config.toml
d_model = 320
d_mlp = 832
lr = 0.00194
MLP neurons of a small language model. Each row is named by its layer, matrix (gate and up: input weights) and neuron, and shows model dimensions 192-287. Each number is 500 + 50 x the weight over its row's rms, rounded and kept within 0 to 999. Numbers have three digits each. A neuron's up and down rows have the sign that makes its largest values positive.
A block is one neuron, or neurons of one layer that tend to fire together. After each block is what it responds to, as a language model described it from the Wikipedia text at the highest values.

L5.gate320:481520536438498516525612560507499546510459452530479532534582543511406628506550479441515485535505480408484470569458484519549526497511438485544471596430538584538630543529534450456558497471444472463479453565402538507589576542573474455543487405391510455480518524438494523531449481565509495468
L5.up320:453392610486514509404497398500594466556467491515499538529440438561457535374467552465375409490508529512461464466501489468483469522517520358525515523481440519537417535612581516509486534513505494425602544389520447568498510536556539490511475432448465513343516468579494464537442582487555570461
L5.gate413:406529467415445379485541472504580485466459404567549441475587588464406542480454477451611535521559523459517474577479516600469580407532510531437479539468465548538575471490534540501521464558568543528529498485534500488442469457433582497488533422497522431472446531577445526416501496442519436449
L5.up413:458532562549445492505456505513596478484522410552402527477432551462586501407513515394476384527504521430482500455433491395490478480444481498366440458504527505480378504472556386572443459511394510538493485523542468472445490485469533576526514491568520502491585503532430455443466500554529447586
L5.gate444:531455482506639507532505447634514345438464580515559542585540452512547473492466496437534485511435572534495447454407471427506474480520462458436566534568518512471519494673433449577502504488543527557496506464546543519449448514386421423447444419491485485500515521523559461474499534492513555511
L5.up444:532424554547538487544423511536525464461539581489504416570475435504501545585422479472524525489544529494553521524476477443605522545579549448492499499561472551481530451559411430524516443613462482559502490461535478443540490405523548473463544459426415540504475507507564543584546539438419511572
L5.gate474:510482483506433397579509493546503443464550334424620509458530531588527446629572476391515518405470414483520529454480489527378617521461506479473513464528569495503496490487532589508640590519547479443512455501483515491489493413485485437539596488491436463536431513545479420487553579546485572546
L5.up474:562492491532553513540521495513445486506487540482521521450440469473595470462503503465560560552466631483544567527539570533489555476640482387502575509436552463539511540568471444547512492492453416403501543411404398484505499399588474408381536520479473540501526497578564436524392519439570444570
L5.gate517:445553510592466443447439506616518492492512560509493466519462542455522359576471491488591471475550612499530575406488515401382503496475556466470493433471531483401514577483541448349529465576544527441506465515549438483587488490528530477583454501479488417512378466506462496578485497405517529482
L5.up517:410495482544407539467491515494555496429499498480512531508561558456510536550481475507572483456420596555580534487517471525600606508508509584486459485474494530520469498477570516615517470539441471451525444517417455458642548489537488534535585448462547473583549487598460490557475519424575477448
L5.gate716:401549552474514546496546438533430495449495427470481433468406532501488589493496497531610623502542450558461508553457501567505495392525441451478509443518506427473429499489505528576511548505531456543500573516667487458600459548528402486497526439505599484458485498546552507413517469495431489424
L5.up716:502559563490500584491453503483582620472555480540433579397481473497488497504530545427481435507466557488594543418495411524438525512493509526531511427507517472499474571561507471499656541482459524457420415474443471652578456574473480492460497481519458447444530481519493433504470514440567445542
L5.gate777:520490478458500476510474455516492557483487538530457531423452610363533486500471487597522517469558522476546488437549508447428536464453464455444463559436547467481490536528455427521539529469490387491612547408567466446516472544541490472484492521547440531457582588515518434570570386578482470494
L5.up777:528494494550506463467471498565388441499427540424451520499542486447533458464509507504499558467547543371529552588517599548427464526532485492510511547513417540399496437486478594516567536474499449470515501513587469552505449455531504513491548455528493508471536523519515505427510544493563504479
L5.gate820:486513431466425460567601497508508514441545472535454502498499496509568465536454530516542509582459483522619597482472487417463496426562455475503511445436486499440545492564531529521503586448545502455549613532554441425497504593441486484563436488577456489454473422487513445550518502470479427579
L5.up820:530418438531515500478532496373463510379443457442432560435538475534614551515497415505556581515501467468455527542541448505538447443417436491487490425477494531481565422615492451445425484526466541476595541396448497490515491508473556502470506502493439489411483409481544512461519554481520460481
Responds to: Clause-introducing complementizers

L5.gate30:511554443527492454526535477441506469455522591525597531562585488549468549449485454452588451472414506460482465453519499574543511435428446484541483555398536485537512462481496521467501510469532567505461510546566505454567520439483528470486498545519542430598453499527586517558489486519560517479
L5.up30:453465490523493486413535514491450461549582466617546472491507505518603525494446452453550474553441490543452459473502507532513563505444484603535424502503439566493481511538456361462408427588477493579525501500588483407562538493445460460531547503493480479527587384529450501402558492462478512496
L5.gate105:483500522497511448522525478508444508447439511468481513387502557544447432529508566489490513466482508406547399520545530489400556457506540462511473536524524485551496513516458507488398606491458518389530422539505553586471540565541512481575516541529544431421452504525530470540475520466492444526
L5.up105:489469548459486551464541448493513518473516465524507574480570480567304483467480517457526450466385489495444486534498520545430502497503559480473493520511552595525498492479442491463468554528398527464503456566515496406499589511475460531457411605491552486423414504476496500472482474496513591485
L5.gate106:443475495489442443533594537569451503438577426637513548465542526436528568435473526494505555564518543480476526451519462526449491500546604583458392491546558495524557474496523539488491474479518513422407513560494514560495659545552408480548523505479512402633550449490441601513419470490523447454
L5.up106:451563585429408503506571485467465484442526578635481522433551481543525535516570460469418502537522509490516460498488441625551466500473466497457447488490460400487493469445562444390489449447496459519478498521421532504480569494572451500541481493403479544502497542497499494521494564467502460518
L5.gate122:510527479509463463515570483484508548548534503587506492519563475533421475517439408533613559488499506595582477530482500525493443454597592505595432555477473517545541524451473496423470654473540465496538601528497469537559507643478492472567457558552446421483405553410584401523432586503492439486
L5.up122:470485487456458399537588513484562580522493483522503493466486490479481462549607432562433537540450680495472517496495528468521476546532585543541591499483406500571449369458515536447412475531592470507520518613591493516416544505510553555522577557535376470518526531451496500531465359464571504438
L5.gate143:386489539590524535423542536500385439464558514523518571382639415476479578513514551511483493575475433498557536498469445500484543389381524498425467463444502487461485495578521509545471472518491589475492512580533460474405502491522526495432420409537393482510521509617470384510503501498498603409
L5.up143:485520525513570459442523459424471538518493420558529453458551432494452502567495416388488435463498403472528451449527431448470512494463646493491428546464446533513461417531575519412505452585438587439483464544446523500539486513516571574496458542356579475511545508494542489416533427541441454463
L5.gate282:561586540497476537569520496578498546465561479511492491479505527536553457541556538534406619548513527551576454548576456480516522520491428496426486455505497513470500531484458538484511536500517491544443524517493479603449591430445486386472469623472520494473545497577435465458496505545612571534
L5.up282:522463513506477580480538491423513569377438521474444500527546561537465415582601541491431520430517506464546554510528548452500439437522513504572472505544512520431505483408542470539470555488521410570428556491575565577519553467388545531547451387533512514503537506500365415539549508466533452482
L5.gate790:520559505438481554484498598496507525566497564441483520423503514447456519527528429506456508431504467578512530471427406438463444478488486585512551476433518518462472432429492533413503463534462419532412480504387417558487530528501553475502542522524510443505532594501538454486574423472436527515
L5.up790:443550409493496524481480436534540475615526494520435481522419567536497543607566509456591552453425457491511542484457473442451567588523436495515497523422552502519493477446547494469497465461528531495500542578504575499495590536567484505524519448509506550501512474497533487497491526521521499540
L5.gate822:491492517451541534488515549479530434492514538461418393552490483485475384490563577470603620496504462526421438495465439566451479528466476499410532448451509471475549465487476515472573521520501517607510523494438405539535597529502397489498523490448481487521567480572538508447468509492541396546
L5.up822:435518584404483440534501457600615466463466451543474529575510430529441476473437506484571468484513408504519496485489558528513486545505476585543395547471454617509440427451540457543549491566560509524530410536464503472563398426473521562522505539473503484513451485422521498530557481447431432415
Responds to: Predictable phrase completions

L9.gate219:482536582390464582562490464425558453480548436554457428569462538627465468466559520546430487538487509611477500437508513432571457498553510464414498524491521600508524494520395457433454526520478518497617550533499487564512524508519531523440495516455435446463512543543503560483536499502396636532
L9.up219:548477500551573452426529516492536462451474446584538419403572512413567426570440525546553479492569560455522514534428446424423553448470469468450565489475458618538539515548504489576520489548582501436436486420477511490571538459502444485368469535528440497483482370411427492528439567468538392492
L9.gate291:563516602465476501466602438497547459590473460506344542569456553461450535522415523463528489447375491398561466516570483521526456496523526475458530405483480507537571505597474423473417453440487462587535553523473518548580441459571465500504555525509442438550543425442521588578547405435454416548
L9.up291:549516432489532458513579500471534571468411513498503536616551593579533484424463513372454465482497586535500451474588502519603518558537535518473513569448609423493607466509577511475556517564532509470441486466518542437478479448570628422479520519503501459500518455522480495525491585466543557409
L9.gate532:546519499453514547481504505481526559485419524494518515493509414545561520567445485589477483483478480521490432442490490482460477533480544450481506497534537488496563366503456552626544475515561455537513525597494548517452524409641514481554451527533490449551442457525549495527474440456415445481
L9.up532:476436548503518409467540460545583567507565503455606397390432442478543437480570479530497547471495510532475424459500534466462464576484480481499513418476443532566613567484526526544471488471589474498540494543554472497529532458578570433506474454520498492394529510487550568489526466506492474513
L9.gate585:484541547502473448481523531485482537544475499543483526509521463556555549418500516470481587458502544447557516455393432464545542523494561532479539383486579515503543474477511529461597475483525499501488451535447531625421465522510506481558485481494413483476554515517478502515497504381538520671
L9.up585:463503490460552539565572478474565504500506484438504515438488528484452476476484496483615574459490482587540556369441490489484455533401474469434531491451555535490522567510534479478430431563493466547454479618476492453384516547589507491400531498504370507539543572443540467538561528495399488455
Responds to: Transitive main verbs

L7.gate47:409564414589473498480539503502515588423496531529437582508450468511541458582436492581522477476594549540516531545514531451594506555522424518495614534511543534518532560449483504445569457475557548523534382477478489526568470462488515511467481392427561505466459516450463367529562526590520532503
L7.up47:616510602379464457567592528551413554491463511468445552517561532575416518384555536486549477605518457486537538600505483546527483475514477470422436509529529453501481528519587434538447510550524481576551516537520589499588439536581508509534541537491523498538480551507606465503459470488392482464
L7.gate213:504526541488531501467523569473478524508440459485549537477503535445592610538465557512438534588542429602471531567448526527647473501454520444504537503485544492397464447545535452565510436536511513546562454548529502490496443487531468511405509475442440575558453456444460476450512461506503536500
L7.up213:466587570592488486443506506455451525517494465497430436527443501485625428595494544411547515555552557576435557590473565478599463479483460458492521463548497494500498563509520542572561518569526541529495418584489429562402521511516487445475464416419452574537446465534529524416407527495533486457
Responds to: Reporting verbs after sources

L9.gate23:519440456504471460478556544537533462514525491380573536431501498571572485492490464498465536548533427507569478523390571498530447571583516502512480418473504529547499543497492486626541477474445516486511557503500505510433469572531497470465487483527458521576500511432493456558495557581469514462
L9.up23:553471482551471431560523452395480468523520412489511550552480487504472443501528413497573495439481517515525494449519476432452450554503428462488490429555441454451503579542410538398488437525587507499458459485530480500506519519515505495505527531594457516513538487499518601474411515493517462531
L9.gate293:399465457521438519564430476560479512458521468477454488477538475508486551471491462596501491536366539552411515601477526473577505576526460406510478570487462490494456525435427399477494399493557514426519388447511445507506538479444530472516523472459555567530461502571491480538560535441500445480
L9.up293:530526597464495469500532542419521478514517579515493515440528562516482474548513542468530565499460599497576505533628491444509448493459451549403516534434366402422574498504527477462530518501530561481436539534513555483522454450483462567476589486392434543520518503502437535440530548513447480599
L9.gate332:477512438536391544477524435487491486494475424492456448445384570538479488478487548473465490522550502513473446517583511491533516512490485501352529529493548489478557477504483518525498480483440479545484516563423498445514464431544457483432530452495436520619567481480428477477377436445492510529
L9.up332:518470541553485444479511528523554451518578489396485566580563506457507438598482524538511428429482535607515442437560548533634500530457530477535560521506483532537583573574469514565465430543531466521509415505517504518595483492523552502454569482501536447507593458576535532475541454443416490513
L9.gate433:454447374485469522466428489538540531497520434500537592487553461438550460531445511468538444421464509448406506503380484473524486575523490415586608453508414480538574477599428556409444439501518454413531511489555456400495495536525479520447531427543411563588515569525483462493487564432535485456
L9.up433:427463422387414541460541540486431523458495477501472424534457485462553522426578447568551478575535536457470429522494505548402540421457391509512478584550488485462612530543445452444512423575493465439437544524628466481474525485525504510502543499557514526541535552615529512412523536515489490591
Responds to: Exception and restriction words

L9.gate50:585573572544475528510490550477527535600522518451492569449555505468534436548527577501530525443525467503494532536551477490520497499446419535538497596459509480472472587510515577451502483448496582448529541498497475526495451469522450522534558500490456513512590537480539481513499414554516474482
L9.up50:412600510437466525465515547568526512438488543529570435516534549449514494543443453602493553539538551566519631517441453419486537450611457616458602414569460499468543521456476505528460515483536483551422489472424422503532568533499507529516514517501380418430463440540466525504449495561494455463
L9.gate505:498519439448512433544521431591491538494565439511495471435460484529497523406509484517508523554513543482571508448472435588585404550509478503501558459487510512514567446576496540386518472482619590530516563427388577528506549486451508470578529570525423488529512554619505469452548509497582446527
L9.up505:518511509544433562592528509532524473583446384535551481530481522498483470445503468560411487419381628505479531495445550468509437542457501427479594494480517430443476475421395461415518544607508468548510556491542545530536417526522417529465507522462474464439542500469495513481457462523565497508
L9.gate534:475530491549521493422485509500522522433579577518497593496454469555512455466566479453507531521409558541475540416544518514501440570455490467474529456498575436563480506452486574460542524530495501483546463528532428530471415484451593496540413553579557493368566475537404414568527531469514439465
L9.up534:466537564463529499454502429581516506500617560456486541483460439490418533543425532445493510480484523431448531601502460527568469470477544467509466451534480469543458555575547482510464537486587550511515503462494593490519547520536550456596490517467372522517451552445468433567546491402574491431
L9.gate825:469624505465503616541502523464463645563403480569563437502485536539546569428450474501445529462452475556489575496445511507553480462494535510466455418430557448482465506480492578525486461460476450538488503545557439596547427542492577534524569451474507529455488456468530444451414562509519487559
L9.up825:545552496515483481503483482478475567476486467460482506443511594540549474481426460531530564447497490445549547589495482499596501531500503414423473431447476495497464490557518538485452625577513417536561588473398567521504418530553464448520544483541456459594586506557495543546418446465599438616
Responds to: Phrase-closing head nouns

L7.gate374:609470534510469486500583543502457514453459407503496419593534450464497564466571514370457463534488442435500496522561425477566482442484559537482517484421526569558509392630535545571507487494528442543447383535418536483507480540521464491502446510533512489454518502468415564573368482514513462550
L7.up374:524504466575535447519436473573517515510489436478555463517403464497488590497469521571404484528520472505457503479439471486507556436502527632519502463482596492530417535551579572497556487426506436564518511488507490517368466441510428351482500509510462601445472501477533447517443467429516544562
L7.gate480:585401511406538457533547423457523549487522474518491533563595430512490514451508486481586530491502544535564447564451395533452497523530562598521484502410520567525523462542505479486578470442514583490460532460492414518495496487588530457416524495480509534504591542591504472541543533498492475504
L7.up480:555401522582488442592472554523545544444575500590532440473513480462493492488569471557468478501505489455481498521578475512528450431475557549482540527473491497557490436547436495501524486414492555512507451540501520489461482562488592491536526482502499547467501430469515457455498485527568543528
Responds to: Adjective coordinators and intensifiers

L5.gate16:497462451491441560444516538464560510472437537631624435580501438599464568435518595546550447522474451439569447538507561529431543483524530558472494493490573468494550478529505403431507444484530516562379558560456445508454591529447434502516469582490520570567479479497453392509545452432430546494
L5.up16:488421491545442538536448442413523586448492487447581500439605548554494495484577479520475452460539542491400495588528540567580507423517588495445464584465493529439544490475479424483449486479528511540494491429462421518512503490559541430478538518497574483522494574539458556488440409478527555562
L5.gate87:522520471528490537458572535528440509545438544426591466483532552447542477599463502505519500528471417476547540537448528473516527515490502451520592489460572503474490504553513555522458455413459555497477514479457532469549531529513543435552498445515415441557540545506645407616634517464461456433
L5.up87:520499565494500554522475583447588517530405463440544487456554435501534491409449478607507570424434504477459516525378393449482451596455536525519595422474515475471508449430524464503469406449520557617532460481501494459505419578572516496506580557537520538437409485458560512571584533507357498451
L5.gate173:522535490513556539498610484513538427520375576473556572510531533481467520519454435516437534568418469485477412522502548615514493499508491504483448492493479494460590385475455504458596529432496498526469430595489538457561415482507504502504496585547465594534493515509425533598458404482513498449
L5.up173:494408469569550533528588491498407518503436558568578461508517558443488592479507435607446396486483492558503414499475494517503577484485527468540512495492505492434577494499487453512513534439437410599410505505458507501523501505542468520521520614578467511505543501472434522520412485443570522544
L5.gate297:511594531455542580568529556480462560426472460494484420567485621436522499560534412446448490525417412539462496471460393402467511449521478444532510472458507487540488496592588444507449565514426426471455419549455420482442446641430522452499446599550535503487450505480591478544551454505511561581
L5.up297:514402486570417440514488463456488489472574508484504496462510567518468477471535491544549540529602495445552539553432643624538505418445461378588541503482523478575495527582547396499487463470458526512455483527472561577513462493531632545469460533544430481498516665480413459436524590476534504555
L5.gate323:509459525615493503568538468541545526522527465466518477446562550509558604466462442495410533591568473544531458464518426452549540464428487462470574475434607458502505464561488543533568468501569520526541481463483463496459576517495526543442427458537502491460655562508479480516505552574427557570
L5.up323:570511592523495575482519502510547494566492472471521539452462541479501549531448416547460527458451451522531448538481364471479555473395587557512477476433520486495569483496471456521497453513485462551470543509481499578518459499491483513356450435497506459476473502425459549583514405553555451517
L5.gate348:474564518623551441493575446480615489565519536431521457435549509479532521411546617514485467437541535463454489619495464491537481574456593603463466568518528521422485559522467471471455443403421566561454525575496559543471422438456564406505532550503522512588489534467476453510514446504541394469
L5.up348:469452458488501570451434537456531495614500584410556516426482436452470474514486394557574379484433447543452419578454485470535472509544635503583553479491572545471512519463411498625510449450470483468506542500517518532434443562477442449531535502483474474509525535574400461494436519579473526527
L5.gate633:379478457550423463496507528623616497506511583481468462463488611516524440524441520483447493518449468495444473487361444487584446466449472465492569505532504439499526438544529439556495454564460519418505502501449545534520379537530507421624447418491536554514426454524568435464418458482578458444
L5.up633:440528410405541500552622396487479480483500548484455532416597455572590480549535608405463540561474456560521481487535462509544407553576513477565477498402485460493426426495555504491478522613503418480559484552484465463547517472535504513417430454526494468546507580530415639432526514549526450471
L5.gate644:563467556456482454469528463468504481522502529385593528579472428542475531441489530506493427514532443545539425652505432608503491459475456509499478461448525582547485525447542482451544539533551550471498494551564476484468529505544496403500505576588508406534472519386423493566403476507428508473
L5.up644:543501573545521442576447470510398539424511583444545557508402490565535492540414461465509537626466389500516542554499382525540522486438576494496607475423559541477436492445511508574589546445580478460454439475492426505514408496435541466620471500488471506506531511465533476526473521499510475514
Responds to: Coordinated modifier joiners

L5.gate120:570543395457488545563506542423489586488589478537597608519517498471483546460667449496459434482548412531477415525526422550486549569497482601506524520458473422557521523558502381515493456423523452545488491428483535561498572544565489443457558444487393471590542519519500514468489515610491578534
L5.up120:543445459369471491607427555486512421511433544547503470516563519501373514545490492477455491512542457477455488593506480475482457571579572403416426542400564510412488404472406543574514471483564477537649529427466572485540512508618399499569532472519461620584483474490453465460495534522425505509
L5.gate129:489478532418457418473537508522538569487499511534450484565610461502552559503517430521520486556507483434574447613509516480504471489433528510471415423429464431495488538463490421608462554549497589464574523517465510492467597472536542459533505448450608546433379444538513547485454587543484460589
L5.up129:462497526524500534519515420454552564612364506486507484493527503535445524486494478473406521467529514545510447523500520490455518510509514527439551504563437548472522488427523478524489477528546331439505488562559547548484564510460421466420608560559462416597482498515484494525489467479534443428
L5.gate216:524497431500557487411545435542511555496546492460547540587608487465511543483506488571460637539534542443525461447488476513493507551493479575510523475579533471448461371483533532509499487473517521489593480591515446492475532467529422448498476423519544470570494510586434418543445448479459500530
L5.up216:451530481571488508474623469534529563470540516562480481539581651384479523551540427503438470554565438498474515507628414422439580553525475441539461519547385505406450524444571476493447490472470493453491447469572502519563535499559453434505513578537467467518475479568513493513516519486471426495
L5.gate402:549554521531496457448577353469376478522510535488489542456463467496483576466534499572492548494575516283530507459488524489440515573532491508493509557531498498546522479534501502429449471492559480423477629524443566490527490564573551473516469500582444441558475486511559552569450502470545517401
L5.up402:463542540476550512544445503404537482524511596474543486451526485473490502517510490507431542471531542379535523541574416496554491544484485562526493435477510489435577472458512554500454487515565475505548434506464448462486544418484395508498548450433490491462417526474472537545528537506567449460
L5.gate435:490593598430449520378462575473481526533582586388493522448563424534516513476521568497524567520458383571597536572553526531459519462469520458503492527450511504557547489625513542499537543546550495465481641523471479513450513553489639482571450427506429460493469441522496390530432509540452508516
L5.up435:459508543588465537544567551526474580481467445543611458425512597404602518553520511423530455454482497480437544480626509570448458488539504527512454526501583520449528520567502592507474477417482508552543507550483536396483520595497499468514523520557501491493539529533570504520405484457543516500
L5.gate682:485465431551489521547480523444535595459527449506500508525549502435464501617468535499556568482390451549543488488487498449559469551467648486589482428476500491504609439555440592412523558470389491456535470484421499575556575552531501524500521379438448580592584533494535559485523436496486424399
L5.up682:520468473462457485531491490557527529499452476590500449543504429547511449502558497495551481494445402520508412432496470577346452563477421442575493558465410521495549367511481553433528466563520561436491431488437501484379596506491508484459541506506526479426549549444539600456523513444454538508
L5.gate691:505427548455532484491456455479592507455512434471465535481573518408531465511441435432615469525535545471576512503576639545466498489498432500503506422490405523459557501567539546477492504604446546472410482515428528489526471568432488552569499518483505446531582483431486518485470492452473460524
L5.up691:495396535413522429550457456459484512612499545520528514588529474389497567416484510514484425501566505388532422583460591471418469477476499509467545419400458519461473487501388527488528439540512503417509495522439458597566468523457457619508597543513494465595468560465499585535508510522442409456
L5.gate780:506466551523504507486541517486530517499520453560492475555444473486525538569591526557531519577473487509549520642408583569484508553397407519451544498565571488508468409507459551444559532525498515487509440461598426544395558420498476436499551498521493580410442462537501420530510440531483521498
L5.up780:478520530453523480622504507435484571512434506555602522406446507476565494455584433522497565471411534544525539526523490582539564506455475514471445557452491498520565470522514474433455527521525447476540543474479511549461519484483526596456496451396541545511584394572602435524484366470536519478
Responds to: Words completing function phrases

L9.gate202:427451474476529607471570531551477497399531473474563477475530563476433561500580489477545489445472476533391545575488466559485476465449525451492471426533529474547500486523567478504504484426469537444557499458510501510483460491512425511389543482469498440534517532409571483441546444441526502541
L9.up202:441451469489525470522474524476518417538462426477562475463530592406540401552463608614471516530482570496440453505411437582467491522499441486464581488524493454504564550527457555527436483506447566470474464460521494518443496478401460451570461496541477495600498470487431528532511559546655456531
L9.gate342:467521501514487482410529509462517533496495579470461556534493535488523504570487519517432432545507517511494514550516470423537425522404496454518497504454502526541594409558479388430615425498508542587468476562537414513472395527603592496619482506564545512585525482438498518507501472552519444528
L9.up342:466464529480509544400436518551580597518482517520566539448563516446640592439602510438531574509503520473531487513495502420500435438544399460527533632475580501575531575499421421449579441495456498562496554493506519464474382451481456491496569578562579610549446481517448405516427491547484571487
L9.gate405:497370532529534444440443487453536542541455590536427431547579529464563429505556589474428481545549513511519542545534544441445575445521523506359516488491480425552449465629475541524470482509485536479491504427464465473477534456444498422475546502472542453543471502529517511456535463494536477423
L9.up405:557474515446455555513499426507518597386403440571478472548505599562533513504519473465502493473537541511412464492476567498575474504476448485460551565540487486411498536485438545573557424473543523484480401554578461475507395586429544459600508402539514435481517480401510543502530597505536508451
L9.gate699:526511504500552570483564523514449544506428457507459548472529525438509463591530447445584488482514455458502433508607527452505495522553401429394536430535462445496440491490447629558459525431460453468380473461446534454437505477535496433542470508413521487580554551528491543560565463498461471583
L9.up699:529443538493414539404522453377556473505636477503432562460539613495393433512503418471472549486475543505498532545554483508472569486512536556506478506507542476549522430591517504518436440535460484494492523521561422497468493560487556506463445464467429440550471552481569409538489476474458456543
Responds to: Before an upcoming number

L7.gate62:604595503429517610478424557431547531490461501454557518497467509585391519452547457416413507520495548561575465349522503463546495514435542545450619434435585540479507482512427474518500478485495511444556503528440448388516481506506547523420438444608444518480488517563521537585505545507437577502
L7.up62:475454547480604438482479463461457559478480442491425486445552617556464543530518540482459551464501401519466581472501499517435350443473518637544531554465472479568402430424412422559582504538492502533527610437413473450531447492508470488529559537442497490505526456532555400528538540476423484537
L7.gate790:452456470437481569505492523402594526394462422555524425503457549524430563491518434503524494568500508536526493532443528604484541493522446481489477586365503511509487516483516539451564436542454470549489515535504471556518569584521513432512581490608486586559511446554582441487563566475490503558
L7.up790:534557485402555522579436485551473531526543462505449466455471495513594403498554453554483547530437569596586553444501391415498477540442512512517518516462493531542525441417506496462547525543441481576498464485509428528448446465529535475544571484497486493512444516559443517502573399513525522453
Responds to: Idiom-final connective words